python train.py --d_model=448 --n_kv_head=10 --init_std_o=0.00297 --lr_head=0.00418 --schedule="wsd" --decay_shape="linear" --seq_len=1024 --doc_mask=false --train_tokens=707300000
MLP neurons of a small language model. Each row is named by its layer, matrix (gate and up: input weights) and neuron, and shows model dimensions 320-415. Each number is 500 + 50 x the weight over its row's rms, rounded and kept within 0 to 999. Numbers have three digits each. A neuron's up and down rows have the sign that makes its largest values positive.
After each neuron's rows, "fires after" lists the tokens most often just before its 100 highest values on Wikipedia text that the model never trained on.

L2.gate171:531424571473479417424549512464485564472415423494515511457508449513519458441478428551563546445477453598471493503517450522477416471523512444502588447507510514430546550580520507448492589519575497559537434472546553357467469447523462420527521440425520507467443442420455488409527443513549579530
L2.up171:610457538493517455549361530515520491485514508468526549556500442559462509518453571483570441602493592460430558444479562600526545541484502518469402481472482489610526514499478485536573494445397480439514519449455496554512502559510607501492539506549445548481537584601479461426503555512469401410
fires after: " 2", ".", " 1", " 19", " ", ":"

L2.gate557:542458443559513437492436485477452501521565511578431421485478433557512518476444561534474503520513475456506488523450567423520517532540453450481533530501511355505555415554507462419512596490505543465462445547508488423468470495492547500550448531425492514451486510553477467457463483532482565488
L2.up557:543554492531445436460476519491467582594540555461433470478412455505481551499516536485471477517513434564575391462505475514554490544545486531515411477524496382369498539404463502428451575485567566530526446624488453528500528512494541563487407508508506405535516499560501485508519541454481445494
fires after: "\n"

L2.gate974:518549528422498431479588556525555471507520456566475498480523498533464566545437460466439498552438553525419521617531411438529492591447465514496428459496606507343440515565450458572521510483458466484383426448519584461474541551384528500521524519486472477486443460421477596446490476517512564449
L2.up974:540565590488490478500458483466510498528504530449465582517540505522488463446481420547415488461524488540525504544544486423491466496537463534628488479542482535552421508464541483485513505499562573434425494526543520412494455465449617464526439564512512556526491527463501554526576507402491529528
fires after: ",", "Note", " 1", " 3", " 2"

L2.gate130:449483471597519484539566515595435428450469423446442553580406452456562440534531561557516508510458561549455548483470472560392551485509528481476489642536528502529375556531479473521516487437493561535395506382397434573541501534494486509557509532470545521517489437466544415503559528482480469463
L2.up130:555552486426427557465392461484538528515362461451450644520404453537463506524501457529487533499483516437413577535557445501525453522499450497459496493457480629486480451508470479405499388525488574440555420547513512486548476513544594490539433443541463438498488531488514568442489465371545514489
fires after: ",", ".", " 19", " 2", " 18", "2"

L2.gate587:499472514455553527403498520482458518456570442534422580525512503629554490450420470501509400581468470517449484547440540510565468422449506409475477521543525451528513483530503394520506528548512492481487455441484517470539514455516543564461485442459429552453422486483454567442576447614470459590
L2.up587:524488479506583513412509555427547497513475533473476481496501478495471436495536556508517464480522530439475457485517513463612471508460552513569514556495553495292561512495529426595440582476475543556503491494407523480522517371479457534469523558633494420471570429515457532509619471603541492404
fires after: "\n"

L2.gate508:382581503499620562470510544484517472540534482527489554567451469520507542512677484537614489533536602487551504499472534434453491549453540525484495496540468590408547499480515554406636464514514492548525499508478540438422509537535477567414587461516541478571476421496458469466459560484476501530
L2.up508:539562492534478497446448458466480463506481503499484563518543491479516509488461487449481506598476509510517557513415560571503525410396470510488529352490492552480543476551482528497477519394517487530458566570524525445518468457523520433502576449558558552499463463505508484471549466587465519556
fires after: ",", " 19", " 18", " 3"

L5.gate118:524492479501541544515472445468518481478390526564493372470559556517505492459548571557527525470467521578526579531533539504526500489462531478531488516557504620546571535528496462470529491501488467473524405567565553456443477521462490511476542516532450471472529530521418542537482524548499571537
L5.up118:462477472527505546407483446516494479475501556538484465443490492499534523486547488435569553469496555519649465509586501458516558514550506481507492503516458622485502509590491522538564457557500513492454442500531448438484581452515465555580425560451551472544540536491467518488487459512559530545
fires after: "al", "li", "val", " gene", " Al", "ri"

L5.gate719:474592557452464478550390566503540589502499503533488480576509531539511501587508522522485467521443522543462426497416554516500601385583544447544529482574506526538537498483423525471546498571476523566560500566460511492533468494427476513572510505462511331425523384543509567512528545481528498451
L5.up719:587473483486423501498491541454499546510520451510503445425537394532487537357460537541334448485459421446458536515435517512573527546535497486569446492564470507524583533470492505453447497414521586500449480497503494515465517495519531526479552512525502445462527500494477478491527420399542459601
fires after: " Li", "vol", "hi", "ri", "li"

L6.gate900:475600544548466490475461488502553567546473567573492510469497570539539507435484436549508411478441497542551476441474552478523472486470506526532541400593470450566582432513472593448588418569474569500540527502570415601483445612518485448440546513516508495389497510528444504516494542550450558510
L6.up900:427499557509462563532564472414468504548392445457512531570578522470459593555445436524525460614604433518545540531546489613548491505530516532492659478511431527465441567559546474393516540470496622532462510356541459498493529496559416397426507480485598497482526515541550557452509498494432520471
fires after: " G", "G", "k", " K", "all", " C"

L7.gate465:596575517475465467466545477451548493487436442570458454634542565492541498500517500426519472534441482447563535531484562456482501401492475461554405512512527552523598517554520474414537503470521468535512500524501545500405498515546505497517436467569413582538553437587453495489425500570468593418
L7.up465:566489539436444488450509527451476503460544558502514447466492580517506475505451432438396509529439464542513493527460470476490468570445455447494414504489518465503518447484456417577531466470521512558662556483422546490429554423552551514409491510483517482459536496550532571441510563461563415449
fires after: " mo", " re", " co", " h", " Mo", "her"

L6.gate1087:501535543519489487481440495499529552454487602501464548481452606424524525505490572419449499477532523474516432466445576586436456458483515395504371524525464535448491508563517490552429525495460462526513393530526482498458461473555458489549489542508457455481438489479462500504497634497441451478
L6.up1087:441543493465553609457493476409496487577543523575544550474420529532562448481445609447540584385508482558403481471474458472496596532528494513577534539499479568438441474524487520558509484466476460558554532489569477503495642487505517509458423491522550552503513424436439405449539522542514534435
fires after: "d", "ad", " Th", "ed", " Ad", " up"

L2.gate232:520372610483471440463451461484532491502446473634441493496509463525500513518398539580461469414484517539473477396502498501480523486520495498516506485523490448375469564583436512443472601497455496515466493463478486534537544537430489419525518503529534525469545496511468585419495476439472504524
L2.up232:471471483512513555479394543542502428504514516420611443609493495526534427465451578508544496473472444435492548431462432456498473489608475539551575504538489561473476469570504525569503478547436548469501487522545462502395486539491455484551462499533486525496479527473426478486562478494509463472
fires after: " 1", " 3", " 4", " 2", " 5", " 6"

L6.gate1033:516503437515484437364481482554569435542463499515521563501476517503606554563437531496509547499458452490414479408529457486361533444515569539456471551505520524574669518429485484505511458443465527528391503640507430465569464511524539511513454488591470436471462476487496441484463493493487516526
L6.up1033:426501512560442495545449444439476425475500535575430527482590474566524586540414502508433465457557604527471515454525541504399505551483490486534444499492502490481436564423469512423582485560420434520471568513426549497553554462520464476503626523524421528511504525516536460509497560586487486372
fires after: "d", "ad", " T", "ent", " tr", "ed"

L2.gate35:543483526446414416478477552485511573516456510507431391472480448590491490591532447596461461374529480526610390495528465583569582551553415455542526406474493431542521497525422383401477478523521500508520435578537461496536545515602409475514513520498418466502525568551517460446496433620439496506
L2.up35:446449471525483540513448507549518539438487548469506424468568510489517509435544455529558506417453417467586513556527488459573588498573472493596547480495547448549520513549508500519506537487475552531459580584556451486513549512511447498507540544451523499450486451585542473482409484555509494530
fires after: " the", " |", "-", "|", "."

L2.gate1214:504553534597548502497484528455521526484474525495509479450474487508530495549546454589502505469541427497618473514482550569606579571460503458573551441497523544482511522445469458472404501539510477440515469533470555494564453462586460497527496584587533484530548470480501490527563531429475443505
L2.up1214:394527472534415580500518593403486514468535384540538464526399548480417529482587530451482562439545498471663398539454583469496474581469445472579460476550503524541522475329517480564482515599558518526507496496535411498474566534549432524533442503586533513475453433464606513571497480485506432556
fires after: "\n", "-", "20", "|", " (", " "

L5.gate1116:557642460468450473502556509559498522498499509430489483481498513534518514515446596500543527474485508485492536407459521507565549636560490438483513496479473490461480466484525519496547522483508513538473439502505404522442509499505405463524544506486503495508491485567468461415476569544487447362
L5.up1116:510480424490451515484600502537535528518538422531483515468448432514494442395520524571454472462479481554434526554560567501481594556457421521497426512517506587495475503554527493479439517429467544524472456512513529506567542491531485476436433501531471483462554552548566489438316511506527520509
fires after: "d", " D", "D", "min", "la", "ic"

L6.gate519:490516499511479551551482546458592563496507554543483495561440533485564554536559461427460554493467500494508457506514509500575574482474508466531534574461502491493523477540489515498523404568529498487562438534532523515483516533473468495524478540403511471609440505500498467499517510545584480412
L6.up519:518433591478586441490570503476501431454525578469489532489561492515551486563493449518472469516462548408562479601470478431453404518518503426495515469452459443487547472506529490587470458505556390536565551462459587507571608410523489531450545496535409497497515462470443499487484539432496532485
fires after: " co", "l", "U", " Co", " h", " no"

L7.gate607:525395501458512583524519441418564559423584482534465403510466482457549389517475427499506495521478561494497608527487486541434606460547524502395482528534459477531470505477549413511504418523588494600489481528581502508570470534532447517450468494455501514487487426470496486506542552535524534443
L7.up607:606552601455537514501537575477513598524500432526409503522459475429542476603546592510516401581521535566494576482508378440358630398501439541530478521464471562468504567458527471546548629583453519523483486475408473447486489518468534410409513557441484500517508454517583476426463463503515532453
fires after: " ", " me", " announced", " su", "s", " ("

L5.gate768:507592549533544441509504401477576507450567548491485508459474554508558512378508552521474509506483455495627465524535522445490510507458527479475452445605475472388578556614493521506504547511440488511558472391539558538538462496496386473547498616530381620486465524487497416521471480501443535528
L5.up768:442479529556516536567497537459499500518520528534482536486417501465563516517508430569459553411513527514510516489448556549519461475467507436476566589538479499446455507519450522551608488511496455521437451498471468488543579475613476487575486502427492525511430620474529569527501503588516486521
fires after: "d", "n", "or", "ad", "il", "er"

L2.gate5:493445451426439476457599465490475500543444514550429538528459458561505516527445589533421407605478520517443384489548481631469604472419495459445496443503433513520451547505446446438486516521525487497483412456451566424529509451476508509505460412460482527485452450582486476475576477468472569450
L2.up5:566451475421487519481422481524486511532499508560488482490453463541504492566378531585487479490520500475521523475544491478524453534494500442474490495537510539434518529523451534422457553572537582461433429499509486415578486499478530548489470484474545508555511536492513535491489455421536573511
fires after: ",", ".", " 2", ":"

L6.gate882:520493526588519483504579470445534517494515443557442408425468543459532480490438492443532547479385455520470520431524569498577502511515525480528523469514553502457451527603471550523540411442385449481494497438434445562514514480525575519486527514389393490467569530484483452439490484556469483417
L6.up882:510559417621511474469558556481558493484491586559466573508480537496461505495456501545482459441515448517474475478435461625509468499560558492532455463519528519415429398469513517494515493507410544537436534499414492489534485537525503436476503455408492480505552492472550565621531492529492548586
fires after: "ad", " Com", "er", "ar", " Air", "com"

L2.gate759:418599574454527499490542451441464524504472517469419496537557532512482479508441565496424514504480462569500493424546523511524442410498544482454539509540456611496556491484492485502469473411526565499431541556564612480479494509506582450482482457487481496494465538560484509593444473487400492473
L2.up759:554473475409507458495493407453477497507411454494475451494497495570472512559445527565386549568468531576542461465537554508590443440498549407414490409500476410537607451545463516491416569547568508528473574457581572446475506514477630460505444470415507482433499542606477594550463497568448466502
fires after: ".", ","

L5.gate518:568463501584516389557474451535591557465524527532434410459510476447593431544540492604494508623503475551458448477478543578469547476477511451502535542557542479472607487515409442474457467587434595492532443568476506419477538520538528552515540490374544353494523479481483531492455523532566516488
L5.up518:543533561631462476477460456452474459450543519515480489567495482464517444548552434464430485494512486506490464586450550484525456420522576436453476515481518415458438569498448478513537466488577544486469472589460548573529514460474517459513527498463524465454512503543479597486503485604498450568
fires after: " M", " m", "M", "m", " comp"

L2.gate1158:449675579519536524511527509397532533482491437378477538464506505503470523591577529534527442538479504498548457516488482500469540465532548522487535480482426559629461401450530535506569504564491540466518527530536470467471542551477494446480571495558491484543562530435528459475435496459469482507
L2.up1158:527569527411519531541569453513544448440524530483420579470474445482509505487469438531444480453420568432568454556501597490494457416416430491536516547511471483446424412557530476515590390382454463553398494546551585546515568398540492488551499495480498500542524501507474519515514588554502452529
fires after: " 19", " 18", "s", "In"

L5.gate684:471504506570418548525492438481582483437535474428517506522500395517554437445412473503527575475541518572699478525517567519475503477537528544523578553523479502501520463518508521489622587531542488468570458515534477493514455494493539450424514496463449495492464510531505525545425519502467421492
L5.up684:497538555504494559528461475523490481530495590521480459473497525460516435405579434498510490426457587474583559534484512437445540466488511546526454540486475485486485513459500403434566474548535533563483577522527505522404568516442485499564581554613402518417536583480448450420472453476445506495
fires after: "com", "ist", "y", "ph", "ri"

L7.gate105:546581504519583445476510390562548520496582577483466481543573630461509500483476435521528491608527507535584534486473450579471534552508574372417499506491539471373582486482515510418498458523543474611436517535545475447452435557468530469524508558541454490526425443480440419529503555574502459380
L7.up105:430497509603520447498552477615503472487548625430487576455563434496500531412489541539444482476486587550291586467591419539510531525471496435455521531494471593475474411515477536509513509539438596517511467532494538542439497442492502508560435504492455539517471446545500560612513636510522474429
fires after: " the", "ta", "The", " a", "c"

L2.gate1124:524475580494513445418536512597471580543454518567473488534533465452436565536441454538505493440439451427381427544532437457500526549530506425513455499459499463368469536541444586462443610515427447474470470549509518453483493538521446500531504564490540513534538477507581457432479492530491484567
L2.up1124:546463578550482479461481471530488477511624510385554455555514561444530553439424509524579562528520540549514523501508526517560432496455457494475489483482517495525579441532524556603460462448494469498553520518543461484478443518483544473492465558430541479494493518458559463513511531509502414465
fires after: " 2", " 6", " 3", " 1", " 4", "m"

L6.gate483:509460529464485510533421465513569502473469476428468457534468539543606491446585454522496552541541529529561564511477440476463448492454560538557459442531410490471450522542512561459496469467530475553463457460589491402480476489451511413403477464553441492474501527468472545523457507529458525572
L6.up483:504510453491572440513507397333514556614484473557453540464509458437496563463599496551473401520559531464517461455536494549507532522528443460502553529540575459494480448442526500578549559527563592485577582462570498579404480443561561577530522510450570438460574524572467568518569517414523536355
fires after: "im", "g", "n", "il", "en", "tern"

L8.gate405:480435513454516514494454504553550578474498544501501583437510523409491416553436578468516422519483503631503542461464471506469533490581447545489450494498499401484538429537436514469581512549556513535387586511424541485491455482505503465414513513603576524419546478479459493579489542544514472487
L8.up405:523502484449501458515357468534511468552568419378569494509544467416505441439470585612502547555528449465525503576527514526497625488497453564461566508521452594448537528471541431523494506522477570582488491443481489501437542513552492522519480452437486489558432595522445575511492564526517490493
fires after: " F", " f", "F", "fe", " fa"

L7.gate18:634460408500524488534498451545533454556528475497517569433555436556528409485503499523448514461490461534504469546520484400450430503405396554501431515501485538452567426495465492527506486545534488583515491521508407489480535622486474513604424524473442493530484476512462600578559561484428552486
L7.up18:552409531547448481503526484483510544558472452513576484381564478501509569569458405596507497516508400503498450550619527491469501462395432483491539538500530456504590543506433529506529509451520491489486669567454471371532531457551570476535478374475516400533396592457476575392433513484462516451
fires after: "f", " so", "op", " F", " 1", " f"

L2.gate1098:454549591492565557415472534448460506569510566523542528483462504406509482519504547571443465552498462477572355518506483498407531497474561508506515496503530402376525481462554460541573510525559581459603496489462453527472504434456500548377494531518557469498566557437438397424527487500519476396
L2.up1098:557405522491630531529468455467490405538479530505568512481499354463494489449398599605455535549491476515430421548565462524526467446479528406483502512556497419338570448534516511464503511467574602467520525562464523513463524437508555563519502582491545478489533483474475360408531490575469490377
fires after: " ", "w", " Sa", " pro", "wi", "ef"

L2.gate1031:520511500558556470462533510456495590580551537527436429479466506609533485521507534547484393528502516467507364462488593549541527485496501409481536541532546336365567540549467474463501584536541602546479448540433508428531506518523572588481504536438520541491512435507416581494448506546467520535
L2.up1031:536542511539518420476484485464506602578550497466449506466473458489504538496459592469452513473513470474551456509492526438696492577546508433511493496500547394399525499443473473457499571465533527523463480607521488497491465524461585528495479472433481366511514530553458454463479524499527540475
fires after: "\n"

L5.gate788:493478569531499385457515482410551519528520499549439417502502614546541504439502527482427466609398497531581462549462480490427605516427513457561497412567509477561470525480465474551463573457531601532483504546630593540487520532452556513547589593627509599535540485461503405384517572544451497438
L5.up788:534493536543546591546416514596465485475504571464572511485468423513516429467510477527413473528502490505547529459499438465537523592615536521523561564613448564552519449465505456478498486539420484487592512498509527475457600439480541572511461499402494554513539509526568479467494450562501507491
fires after: "s", "ch", "z", " W", "il", "al"

L6.gate288:524554440510548456499466462464559547434477583482423432426458541557604533587471450386533490545568534478559448513501479521491556420515441535541460440579466510543544507453520513451529573560460546486560425442555536513519442504440388456545479517435562498564482495553447438466526504503535557520
L6.up288:409408426476452458515542541409518613537516460563447600452534515489505517433515367542500471558548511470513480490431518485476471562433520453487528575456533548532469418448507587556574565523436505418551534540557543586448433410470447521557524542516555492532528526386536523484459490408528529511
fires after: "par", "n", "il", "man", "ar", "x"

L6.gate633:533383459413563455396449375490565492509503499496533472475451394471553534495475545466501494535443414464495478480471463450493458506558456538503450524542420450472510508531510538446492466480456501478565455474483432519464578402512516549525397495553471551513452563465383530498549505594484527526
L6.up633:477470539547494434516526579511544578470537445487484490553541533462511417438495477420461566560461529425484496408531491486474531463540443557437517569552551560482521481488441509536519475522397453512408478527524421559489483519614482571553460499424491499539603600510526503541517562455563504533
fires after: "er", "di", "e", "qua", "v", "ur"

L2.gate978:541438546420501360494458501555486498546508440527538410470498548528454503564421545514407467432472448447481425454480480496655474512446589417412527471548443355469564440474439509408389554488502545472496499577480457464532494517473562472535521467458490382504496449573487553522468508549494463495
L2.up978:481439528512430452471440433519472389522523518416651522543563626363455530521492505461459453492563495474481545555524434609535497446550569527368524497511515446430471575474482492529402552380438514486503567470482422543577521512420455449544554491485526480442494465487474556483411523521488442537
fires after: " ", " |", "\n", " of"

L2.gate1077:470697573529456503387469537460512426449529542455453623475545474438569533459541553450527478582444448497534507580415554570449530545494494507485421504536470536562472510477442513575545480656490584568586496457541524474500441565507483597558437458574531617514480562485488452419545516499530564470
L2.up1077:481493494467415516512578451476499474530491476491449520503458475524529460421487481534449551439598540500520393505565546419555467509462488479581531453508514480557439481469569555453582443438531495465477475480569618503494439454435430434443532537524502462556495478512514466559484484503522472491
fires after: " 19", " 18", " 15", " 17"

L7.gate1059:446472457445462533558529486472563524464500506562432533385527401535586527412517510549459450549420486539491523525526389502457521428466489556591606497567490459612579499436463427449532446500462544484526474605450474459505546472517499492544453501528479591498529544509435471517493638509457427539
L7.up1059:456450520421510479492446530449487515508491563474534434419508492444500448476499543503441571461546555432460631438496506497521504438506407562538479400534441478428578485489439466375551477492547555496528546556502505497419493356530466479513447466456484393533473468448588438515504486496446500516
fires after: "S", "er", "en", "li", "re", " United"

L5.gate414:542625543461538434489479481475519502521434492397496530547572445455551500477418579524525491465458517436538441446551622460485490539486512521423566480499550451422519526500564583470492460418495434576429497522428501546537447477503544512466514519508475466548508441546440540403524585505457521479
L5.up414:381475494448567587496497394567477551457412473513527559497500517539508516406523536607539456530494462537509510561476566414547460528463532474501501567475526492520434498604526466522488496531443550581426486501593475462393529561523502484453529465525499472587434467509478517445453483539546562489
fires after: " C", "C", " D", "D", "ro", " st"

L10.gate538:542450528480483514453488422513579477535485522515434571444473555467569454534468464507409425546442465478405462353522406454512491528479500528479463523428470492502449481488468474446530445481489400542515478484501441591554544559522420488493488480525474586475439362487466361431566508492498478543
L10.up538:472562550597473514416476454473549617449541457562531572480492524519487556420576510537460490512472569502484540490559465591411565480566543521499484497467538486515465512424444485423497459513420509446378561477469482561480493552449456515431484477480552553451473522508496477506523520462508538514
fires after: " ", " P", "e"

L5.gate797:488453546419598467487534499505538587427527516506475401519526558458493494485479456521504471558572429507475574540476458547433486507500535576509500488528485408456504515463516504421489589485477488595594447543543488472540469467425486507455635529586492394598530517561435457493512496525427608562
L5.up797:479421514435546481473511458504527573402527509510462530437518480460572452525490463519502487634486501553521627586481531470443560534576491522528545492512503470479475418485521471499501628511609459418546523498450556518551454478554535539493524498511455527418471387474475546578391574496519508537
fires after: " ", "m", " M", " m", " with", " A"

L6.gate297:532499473522523551450522512459560506454465473375525560501550469527497512462496536441485365597448584619470483501570586523404479498431417553489470457557500530593503423488498557404490573453498567452540541596402508407483516494547438438558484594508615583538523454526494490559529498521481457486
L6.up297:473461434536421498499484518495501467457481467461519565498565474473454526470486461560470518602564436530567478485452562481470679523460485530466538513483522522512470500554446552544536469426430457480517569554478538500553507481487589497503567518489416458585572584624553532436497587490427436488
fires after: " F", "f", " f", "n", "wi", "F"

L7.gate223:512526477452543459470403474566593533494532487546576534468551548382490491539452589502525517574457486613502472545505558554429525587544562473467488529586490443411556521472441442488423540424453552583424517500516462455503448430458532478425525471541551483487551533578356502608427423569488437431
L7.up223:524477506606575505579372436542524568474557439534507399599461458505513533451564517456497513579479510685500537605535584537541558426459538465485547556511503477472435589529508573425499524578609545534449515517523543478564495535528496553489529391470501475417545465465595480464446512546569523566
fires after: "M", " B", " Ma", " M", " Ka", "ar"

L10.gate1113:442493520477473520462570478463480503537527631434522403551483520379519532431396502517453459536464485484454424527500601539504478466420583393492494471495555478418469478458477532490534512516524510516432458568545469550435524396475509487499451440500507559518413435480531417477495565565554445570
L10.up1113:443515461533530466502438471488510521460601514412506570437440464364506574446482520577532442457558446482498438524533499417505453518512472473429604505512458518445512522472505557507460471531518543421525424527517609623466461487498544500491495457523439522520512461477617475545541563453446390493
fires after: " dis", " re", " pro", "ef", "n", " con"

L2.gate1099:522514563512419582440470511550547559487566483511465412520377550448500473544547475511554576434576519521440505471469527410635496498535482471519528406519489438393501486557508639480504413511389402493472506418499441414417576640483509517485451529460565474422597467501544485431526511505454426465
L2.up1099:553454485443581576452602439513536428526534503649564548527441539514505520539457464471589560550379555500470516492477523546434554507601460460502498507528451548322578522509487534568505438514457426530392511516487500504481489560492476515593536594506604443468379516441563467457487504464487499456
fires after: " 1", " 2", " S", ":", ",", " 3"

L2.gate1171:586441569515429349445525533601504523554494457568448481487488426537500453542473520529478459477505520410550369461569494464612543615508466431507545524495440412516507547471416536542354544474456524440524460464518478511567515521545500433561425535520510458514556495524473465484466444537451484435
L2.up1171:520412555502438537470503495432441482517488525430496452603537563532478473477571465465489474479471520553608476520614551566497502469572505473502549561481513428438550481381521437432516509489516546511458497564493450429504577516528511543633518551536510535565498593523512494594380525437481582437
fires after: "|", " ", "\n", "-"

L6.gate210:502520479494535492528507481526537447434541502513523490467477539465546430468501481546511513526440559509559425507518590412489607536420470532465527463516479560494470412541610517472454490472464456514500572534509453525485556581449488507492489544537484599484566513467467419506514494500501450481
L6.up210:555509644502466545496452474555505528556517390412574601458507451528503535502466503509470499525485533549550481492470463393512457543541582534648604510458475514554586504480541494497562409530542475498505481531574483482546585621536618461543475499586477606511483534567513469460541530541503492440
fires after: "s", "is", "tic", "ea", "S", "ch"

L2.gate1169:508507444477511445450461449511482597561521437545471460505488409465486513453417623441475497608511405498513409524452543441668496527426492472463516490529522330455590473476451467505415559447498492454466478612562500524458467500505590479497447459331457402479504481551455451500466494564492468471
L2.up1169:569522452500517463446498545421503525519574556489451442491414512650551493530518520534540380535481532532507409409485517511507517490531523420536501542494470447439608483469438448439479594594475498559565492560489506433531595496487476478541531466519503558537542444507405461536516471497429487540
fires after: "\n"

L8.gate828:551478573522586497389504459407538458480514470420443497486546465499568522510551586652458557527480480484506616588550427527408620489518471445491506568522492542352460501520551482532491608549547470554466488585568475523480500555461402488494440537558491560492516593530473484593578522562519554545
L8.up828:480442469500512427422475471505497566516444521543481538503467463536540429447491648467554404584434444408428555481507446546491544469447421528542488468513491497441509551632548479484446523497411514580527586578375480486528482634480526461425462518540525570605550568516539471494451522568486579542
fires after: " ", " d", "-"

L10.gate760:528566535490425464414551484492581549468449514484488441487513523452538521484467481479491395564482449594420449515518570485519526529516507510465451456414491499512533485494500595492502449578404509594507506572520478421487480524529516531534566526559515492498476524566447578499543480518478483402
L10.up760:526491509503515526453490533466571533402489517506488443474486525500494549496386529523546491487501400517545417471534447407500557467529485532503468534594475535390478477534496456439520473495464526507543423569491524448485484567559489541573518568478475563507497538510480500517534524487507575379
fires after: " ", " the", "na", "al", "fin", " to"

L2.gate561:574524503510439491519482623523515582520473419503407413427543465498526470547609565540504455544525493459542512470529477484612558556530505515511485512471547459558564564487415494437445560508466465514496493569420510495535570472516468488513462531532460454546532490545471516506533532467497506551
L2.up561:579459492520447562425524483461508558484363491523552435464441494451515510561498508543500549553452468546524455419569545543467515494508596513504473526475431446485519607453514590487514512482506437477521429468369450533533492468534481402474595517517496450551495482513505576457466474477455538511
fires after: "|", "\n", "20", " |", " 19"

L2.gate227:569553519469578442490512575478497633459567426475403515485430452512552535538525571515519489637426524409536492552413454487426557435491521494461498489477501462502506541480440471413463464471528464473546462440532546447603515553476531443408429494503478554523474545550491434450554471513486487512
L2.up227:516567454554483489501480563561436470525425517475488547547475479470493482446485516525477444489551576457590482454465552578504539489518409539528524479517505580488511480477425469462500507483483511518510499577435521468519644501548533523594453514583450458556463492486403519464545500561535490407
fires after: "\n"

L7.gate705:544601533555499493542475461522558531516493491534457483496506461470592504449456538456562463571420516500446599523517486483532416524443482518557553407550521489378523599506480562486461417569513542530490528558490488552448500540442565496441484452500435434519446487536381565506452511469527590539
L7.up705:433543471494451501458521384446486581517491490531517462590493469509542520443550488498478423558488463535385532459593452511578472515520466438512489500505530367439483515603507442531572492523466636508617461452495442440469468475530505608470512467498535512560521509519508474476536544504569607567
fires after: " G", "G", " g", " C", "il", " Al"

L5.gate422:443604503465439541528490400448595527473448661485510444457477490510510542379483559544473523512522432593590435485512550560506555486557479483605513445557520536415557522517448544544565551490444478536563492461560525551548530427465547472459637552488545535476457412514459494454448549516451529616
L5.up422:533557574431473471397477411451473442543489509448602415459477521585510477403549445570479478604480539485518435533570512432581417426481537454587384477467504481513546558499477549482510582516481440453539443449450401530417555394478503484560487553477357530461400539493483527568609463431531585583
fires after: "ar", "ist", "li", "ri", "ad"

L7.gate525:433475506507505557418486437593567436492499418503510451489449466417531497537509651489497522595531563557423553371464431608456472472465483578539537487563475457434616472462529558519555553458529495582470504504517467507529469521569472477587603500536432460487429505516487507545450502446551415522
L7.up525:531530472446482436474556507530500474537574537530488499513498526409540494528482438501513522528592418485463504491522471532467403591571468482524504458466485508425530560449483493494485452537495379426469559474471424514499527574441475491482590454576524523486535548456542445487496562473482512438
fires after: "d", "ed", "c", "n", "ff", " O"

L10.gate579:511579527450498567492503445443547397478429490454489624503569509581565439589572551612511561454443492408549596506516438494467528515507534436445441426516551456433537576520464500542525475572447443530603478501480488459566473525507476491523559487539518515411475449542405487459504513482546543531
L10.up579:503491496501437507481537506526503565472545574458452449513478596501514478529533516585533490567457514479544484497446501519484657547544530476552553438526477554506513498464477608490571495521441472502494482480589485521568468455416428479562573453462581585521412558474454454480544512368400480507
fires after: " ", " ("

L5.gate1081:491556532466570569422534526515530477479409471410628482419471380532496514431549537528517543550520501537514572466527426476434530474552480528479487507481568443481579484507419535471464471506537460423598426556418534460486493447580620515390531526567586481522455510606454498539467595466505515534
L5.up1081:430503496462571453412475572609571512470467511533523585459502563509558467478557452458505589447557453469562498458462638496445489420583497546483532475534479509433530504527547492423565424525511563460369446527561530545492511544559557517487456585516496490545541520496518453502446544461508618498
fires after: "al", " An", "en", " Roman", "li", "ad"